config.toml
num_key_value_heads = 3
norm_eps = 1e-05
bias = "all"
parallel_block = false
extras = ["capped logits"]
init_std_qkv = 0.0219
init_std_up = 0.0219
lr_mult_down = 0.7
decay_fraction = 0.582
final_lr_fraction = 0.0
max_seq_len = 512
train_tokens = 457200000
dataset = "wikipedia_en"
MLP neurons of a small language model. Each row is named by its layer, matrix (up: input weights) and neuron, and shows model dimensions 0-127. Each number is 500 + 50 x the weight over its row's rms, rounded and kept within 0 to 999. Numbers have three digits each.
A block is one neuron, or neurons of one layer that tend to fire together. Before each block is what it responds to, as a language model described it from the Wikipedia text at the highest values.

Competition titles and results
L3.up406:478515545574555522498466461456550541502523521510453559430477508507480538450475438597597480496455485528594544424391604465374535591472578511476499417502567516546530459537506480508571518575556421510490453542502507507509483456449434489542547451492401426392538514540434462496522418441421502522495540472430538516527519467544537476533543514525533516510565436546539451501503553463511498514541

Pre-verb "to" and modals
L3.up376:528553526491526473411507528457522536402415531469492484500540469601449495537488529449497533558542468497541491388517524475534546577572558540508503506477499484454546585503510505523543462524534488431567444479477468496579468466373450518460423462553522533527475395423411494379487525492433502567592593509515407465478515499418484462482559537437543542534583492474483535494457451661419510437558

Infinitive marker "to"
L5.up289:440581498422498487487468469383460405504525501386489513523550522528541476498450445550479491587558519521519601537603494563493525517496492541485456497559472531494485425520509580485472457553482525532455469487481504510453365452529468520467515533529494578485493463447569481480461511530519443493604498592540452421488467494510579523488490573437507620480528427484483413520420517469612583511470
L5.up559:530444571503622460522448449462533442559473442501548487602443429562507508552486396524468473561491542539490455505483429466531538463476481608464474492448476433472546492506581534482474440460534505559555503564512527432523511565550513508475575476466521576585515475419484517517383420536541513541593505436499579506528588437523563486571512463430602582348496516496453550454477457549512491435546
L5.up645:456587436490479434426523529520530461496451563486421437592449458493515436451463471504451523565516548531519539533507604431432523444464525488560480450479471563471548436521481488584468512551569496528488491481597500526583495543495479530535501504483443429527485559525515440544444531513446524433457610482464515554452567484522554490587582487535482465448599532403594453511439518588541535428503
L5.up683:502522584437570594431517497503555552536606565515524491493575471521508446537494507510476524539540503508541508436530549509476491539526416440524437468490485532540522525524535580483425454519545492443518552574493521520519430488499497560439425480554396461507581550331580448500533443558536512469543585469543519496531484537529510540511483500461533520544557505496509541483585461398444543549512
L5.up862:588604569646520518483516539540477543496495501507584476517488504469628438541460467515416529500488550419546466477561427497453468464439474479419451503465534506508412533471543477460554544477493423490627482488488404456495530563497495578532447504419482474496536465448495501562488492480435513437512542427444516585506522460591510387462500658535573484579542474502522435549569466525520559483554
L5.up883:487619545539484459555513536507596517507539447574617479528473476508438492504546541521526604559528486523546470477444475514484458471487470535631559432476541497529499454491518614493528495483549460353604563442535541530443529495407482441455513517414416474479517493458532513575477507526433438540479490495471510457520510500465520449436597510342456517499499478472476498517400501522502513449459
L5.up967:467516508500526471544521502516572496449575543510514486435586472366594455522552507482478470591413590475457543492464626463515380496478478403476548534541512506443472552418563500496365520518503424455463473578509617511441484516499537545534606519461515529505479464576579536469519606544627510441486512551454465545491500494472503607531556497504536501557492502491478488469541546532463513485616
L5.up1088:505346393623482515484476573453541492574502516491488559553563510461475555412514530512515498512479600488582562472443583378383468441520452538527560505485451483587578572522451510520559533533566485487525454566452465478456523501501545446544476556501516512570514458500469487394478500496477441487652410467485532446548498459503472475374445504478422477409478435580553464470558456502559589538482
L5.up1113:407560455492497559579450509513491461643603541474476510557534497551518486510486491610481496526477514596488475468461534462448521516498572452489576515552468516509455467583421520475472568550482530469541578540420542489499406391488576571508414520554509569560525439448408604499427464461501457447489456431525540457467421376513520500548556483429468583439554396533466499505498517431571483426498
L5.up1196:499563533578495464498534489618540531485440578433522516534507540450520480444497495497474516510500501445398547555496526528491414470483480556489448426524498470564543512377456487584459562503522507430488502468573494544548475557615384512447504442500486615509524551519447568471436504534441582364493547453500459494464455456493447502479492544525565539406454568499514605407505448487533435483538
L5.up1217:473569413528587459546462584482480510518522527545549452450558524481499504488457565548496469468438411491493571478582507465515509452500588453425405561464577497447574506471507498525601436421540488519597528616431548423467504491501466440546463517493334569492434490484458495567533541387494562553534493478447542506541462456509623396503557474470544518498508524564523517479452452467495554500558
L5.up1250:460609483506477501544481497541505485530568526449445467492543562620551485445621454455549491577518530526561501405508479462456553526458492491552530437576508497475430482488459427541530425439492582510516413523489490631480419425469496559459570469505539435537631408475579557525421477511514473449485413507493479500500479599486564504543559535439496410504486449459585434472549425478503598435571
L5.up1320:546501488508451492450476434496492447567551473412535576574454435405578448464577565523531506542487473512478482549514537371485604546499404498528528468458499444474514553520532420542460557570572457464529512533623427483514453497510447561475565454486452489469531515499556616591481450476556515479448485547493499517524519464527560533483594479435632472468505479537519470527493561478592500492588
L5.up1462:466482481468557540543488353491582566489488535479440442558489411498478544574449578580438475463511375460531509485550480350482466497578458523509521458453429548485557595435468589452467531468559488452504436544464486458506482424455539504507512480537448589623498462486473547469429562464442444504533487530514432520522496447451547482481551545482523550433493406555500511477558430572523538478513
L5.up1505:517439398455525501490479493527479466558507511462582424520521405470520425522510445473513562531591578521469438475530479580442482510454467483515479407484567438529414521431487503538613576436543524472485440452628535543465448444572543548513441460541422496422614493506505562412635530502418559427441531496443512543516557537453457497457556515482497450524513537638541510523487493518523625485604
L5.up1510:456459494578547515573564435520516501521498514469461507606513500503500580496589502551493491552478549498490504532562546445521463621513601416552497536456490560424527487512471505609514522450516479478497515474446554542561475505404541472481500469414475543466580456505514486511372488494569477476560404507497462412426484471475529540452520530532469483537513444409436546410463456512519578471455

Sports result outcomes
L5.up44:526494630479549657455535458462525518432500547503484491513537494498490527450505494507577485402455463424587558455502495397402463446536578529566529511520542566483459480491570413551432529506593457452537528533580592473388518436476519487509476484582454471530417534554497517474400473513479465569499432508488442522446509394483540549552547477507461521523400494556582502490502529491542520538509
L5.up116:441531505466450591562437485496538518472561578467408484528563502495458566509551467502498555484582438583497529523458513477470540552618480557507464484513452531488525574582434598488546564564435530531503462532477515476520411465546547446504497519438487418452498451456427524450522494529488416535563486529480491505479468526486540509445495419444476455457437544553562532594586467446568531488576
L5.up190:520512495464474511392426464369458483543493543484515547560470605538503451466525443467611507436509527527570437429429400546471463507536577585527504487571515542408478502585538534550555437502557574441521414518526536539450462477392509463518421498545437484403478524441540479476536568515479438589473656515500436501574575489477510516580602397468503512472463522525472483556484522482542526534548
L5.up332:498584543536433522474549511477454478510509476493465429466552533555433502507438390606526531471412532494519469516464476514519497573521480555535627438481598573515528497534545501526514569497520540542435449535464523546529488496502438448547534439519536391381483547479425407477405565410510544488478580420512474569484447528425552422621473446623559441520501533520474419379480555449564453614572
L5.up387:412462500531507545582423482437520515565485511552546498487542544571539492402574490419466479517503435444467460429474448553512428527474490598568584403585524496444525527505472562573556496470486476522557447554512507422444474554503485566486448510510489538374525546443491587400549532572525522495484501453458495522386468535538443553564505493492534583514512528408462449503474446493436530466522
L5.up436:513519430538436482518491576451537515497459438452471473471452479495476480469585493474518471628515575451471464547517505454499506542560542568491543453546564612640485469460562468515481465529476431504553468345506456474496534451480505560456510541575517503545487406486466571562481577491459522512514499536452443558471520512556484504640508501648343550515472447455550443504477562457490613472450
L5.up589:423576508543469552516450439406490579529482583511508520541523507450389434518540559492442523490504504538499398561509465465508567479547494502491507413498537563404505531516395469610537483464512463496429495485432475538514513502495534522447503487543509436431468590548378483429429492481540467503411583471566430564487464518434534490409496421586531420490486461484491492484481526527604499510471
L5.up661:485550481601500509536506509433487515425552512501476581516373472475357519527598539510536583572529543516540518422459559373398539476499525569511497402474589481559530472511482480506501596575519431432555419450471551467464413434458499430514500462477387299531489475581451536428538490559460445502540490443488483515532487486572499415502562508580520498432498485539502474488567538486482511488483
L5.up1015:518518515523491479544550548550437466459448527508448505489492558582554423514380441519487519562582470486534469628429499509353448460518497487526483548483545450598468413439487480562438479565572481462473405524499489441435426491511511537444510522533588433531433458468503452467501520515401592488524465531533518577493555401401471494484520491419524494427532486512522525490402405594473565555441
L5.up1106:578429561505528493498472569426585434417440480516363492501545500471570597404457486548572487500536507597513452504434410484393472453495502596536458451503614455441520434577507463545466514531464547496526454471553506472435428447426510468563502477463474562409501554496477537517486432448437474554545445553477494543514496436486483455561505504498458469513493468524491482535440503508538488510505
L5.up1165:474474564566501468444430475458518507461479504554467508499430502468514479448411539567527547530534484496550477528417528504374461450481527478479495507529563503535457505519547582501505418478541443508553510525514492515559471520472494479469463576462489544425529424520474557542453554498475595492518571549497499481511607490543554409562609551473473471489457451553520408449469598480445436557623
L5.up1197:529486568431400537474519551479555554537482489544428535517456515488533496497626517585496595510517510446451353479439541471483481613626568589605490418465502526470468548503476549552536551506621470516569453600381443555429488380485468521562511463502471482425582570419524485509474477450454522545431502595503492549478452491505512466522542483385481491527492537508573560531502538525470472544494
L5.up1231:481459445571444503600521517461531533567573485527476518426488417481411628504546488528482479555403482526509506452532548428453653462547558558521495463446565552596513514456438486509556557519601549495530513541543522489437462435474462500435512448492480437501511559531423551394530529518503471510528593466546431512497512460552451451530539484557497467556499511526539578518529585496577462460496
L5.up1370:535430513528503514536489518412411600558508501587501472434440449453544506431543526578565525573564568574532416500411481498434488612632507542510407485463555509603473513462546620482526564533512504529617485518530561505542554429378443520495592471455487441494541606524441492489565475407487502525432496528476489551526491494420572487487533434465546532428465487517506497561558581467551575511540
L5.up1421:525552482573531371434462467497422509525462560482454544497560509520528516596412422583585473517585559512427417485487438545459561432466465512482498501494526508508468457509548601468562473545520556431397428522509532589498489551501492466577446511539523476452492502525512511574495513537482506561472506529533494458558579530495495385465548540593471462569513399476471538508508513478419495451524
L5.up1458:530519501487488526423463570430557418427496564465530539486371525581543525474496519547539535523590569508544465481503543396530538449483547517455508499506522412471504441554520482473421469530561495407475389498483492484507430555549544539509481572460562519506473493470484549470540521489519503417467526531461555504543457409540455584510473556487509520501444467486530509471469474451462531550443

Verb-introducing function words
L4.up1200:458466480489523512533566508405528407532513514566449510493520459556479551456467559465474403480555572513455594543536605444496509586506500516482424513477596521450499445455411545531435540611467476503610473397500490466515388488443519546445492465564525569508484510464476467489459458537476493583581484529438440490456508510486490465502588508464521493428511490480450466548482459504600478500545
L4.up1283:486509490561513559528481486453567485500393535560508493466417471548396493589562573554529537550481524593493555526521417511552495505565632488561563492415530518439505464538594537466570480464512498514493536512449443475557466492447484538536501478420510571523557437474513426484446509490504508539614550476464469563458501435490457470496422461513509506505497404463493505514600554554538485582454
L4.up1309:446507515479493560520469490556535526454504510531491511441508401505404482561465493558538513608496521425441489518549529498508533494554490426417473474429480488543486450505535527567495488577572421436395513527436514506497526523433480536547520441599486491541381509452495446514547578481397496486547567517400464449532541536441486538513549535487477550604473565565480483388536554559489545447550
L4.up1525:500492539484545398464442438517589441397441450491486480509529477514532479518539465439495464515465483516529498492478447395519489492586479465448453453525447596504439582512558561481542446486485552559518510547531416565552499456460519435540597490527469498552564481487369520529452418553477493521535491547554463441546505439502542531506620556508526483494460474502520541440456506527541600480524

Match score second digit
L4.up211:400494502505408513550532543515480540558511547529515523413586480541510490542486626411450475569534456508490457471517473371441449454495422557455524482529477506530480353447518490559483499566544523543364558494446514441452499483464527414580511551568576579492465421430468514490506602500542481477445457460398512474473484519433570559536529495586476403565522505457537517579539507528448490470446
L4.up814:467525498456525570523473528489552526596483499422446471499487491463468421447662481503543513556465536533511529461460454523459474545560473586402524493545494492537401482565486475456514503524551450353484559433433551519492530486549652489558549430551567444557505454462554564402483559458494515400529396466452488497516569549491489508541526575509505492546427469480634504518482527464608444483431
L4.up821:511479498474505483512541421547413463455544492525456398428544468438469502502515479537492390505432421485497470486472458477442518521566485572600496475602594535422485365431597562493437479466519534442505488533471568569393409497547471470440556495488508509530568451430401510421500551552525412488478555526498583524480479540474495538482518483503497449495464537562459538408475395504579395486536
L4.up1054:543537485513470457481488483464605494533505599497444469590443518497492477484458522514436484480493512466619447538480453424461509475483477530491513459556603497497530483498564601538484439606491492505432506543475519548458582444419491505480565473496506521488565419525531545538440535501556534571423488557505525528476488471414486394469496448555514517640489460503476487515538572457495511507479

Place-name locations
L4.up139:444592498489524501564452423591404462436478641537505531466457459633463499533523470523477521403472491458613486484524461514550564533505463531485558453495545533490499453509527430458472483424498486494534446467474506430492500510499551520461537437469448404556404410585570507495554488538526493413519511503463512526534532442465518539522608511462467547371584474384552573584515489516472518384476
L4.up912:540548500534542496535585499493495625505503511442455569396473510517540533439585516574573533459454533383621468521514515495501467528474496493550500552514577521533457506486534470485368420609480495521589514482536542499485530588533498420502489485416498443600489483558494483492514424467475534469513514556458507579532483504526520522455522454532457559443464447500484498516465618494464343413565
L4.up1375:625577530570570469535560491520509494552540486520549549450548495495532508423485530565511487484446490469535505621534509515496498483532435499514475530523485501614426430499564484494403497558496526531564503532480522444434556595454576403527555488390483420600472552581516429450494535503484472529525482499431461531550455391491533457449489508549483485495454500479547574516492554503479453475554
L4.up1473:508528537543517514635499458607461614487531531483418488431524417571576504474578482522507555482563599555531501504518543550509558523518472518562494480481513530439480519452467522468478442545451487482513513383603477494438507544526579518468525418437562461521597455524463567465433420485597491426481462500442467500519501402504453503482543511531508453501483509473538566543496531668446541471571

Appositive break after names
L3.up567:459515531522483448450505509400427525518483484386388552386560540376590481468515543558549457447498538437548407516558480570509510459531496446576477573454488505429481482568601517471417490463527553503447521539489446462456461419478601469583479492486466582553532492572459468488485479509519523472511504479440424531446444491468521522522435548512459525466457512517496434507515391498502531412546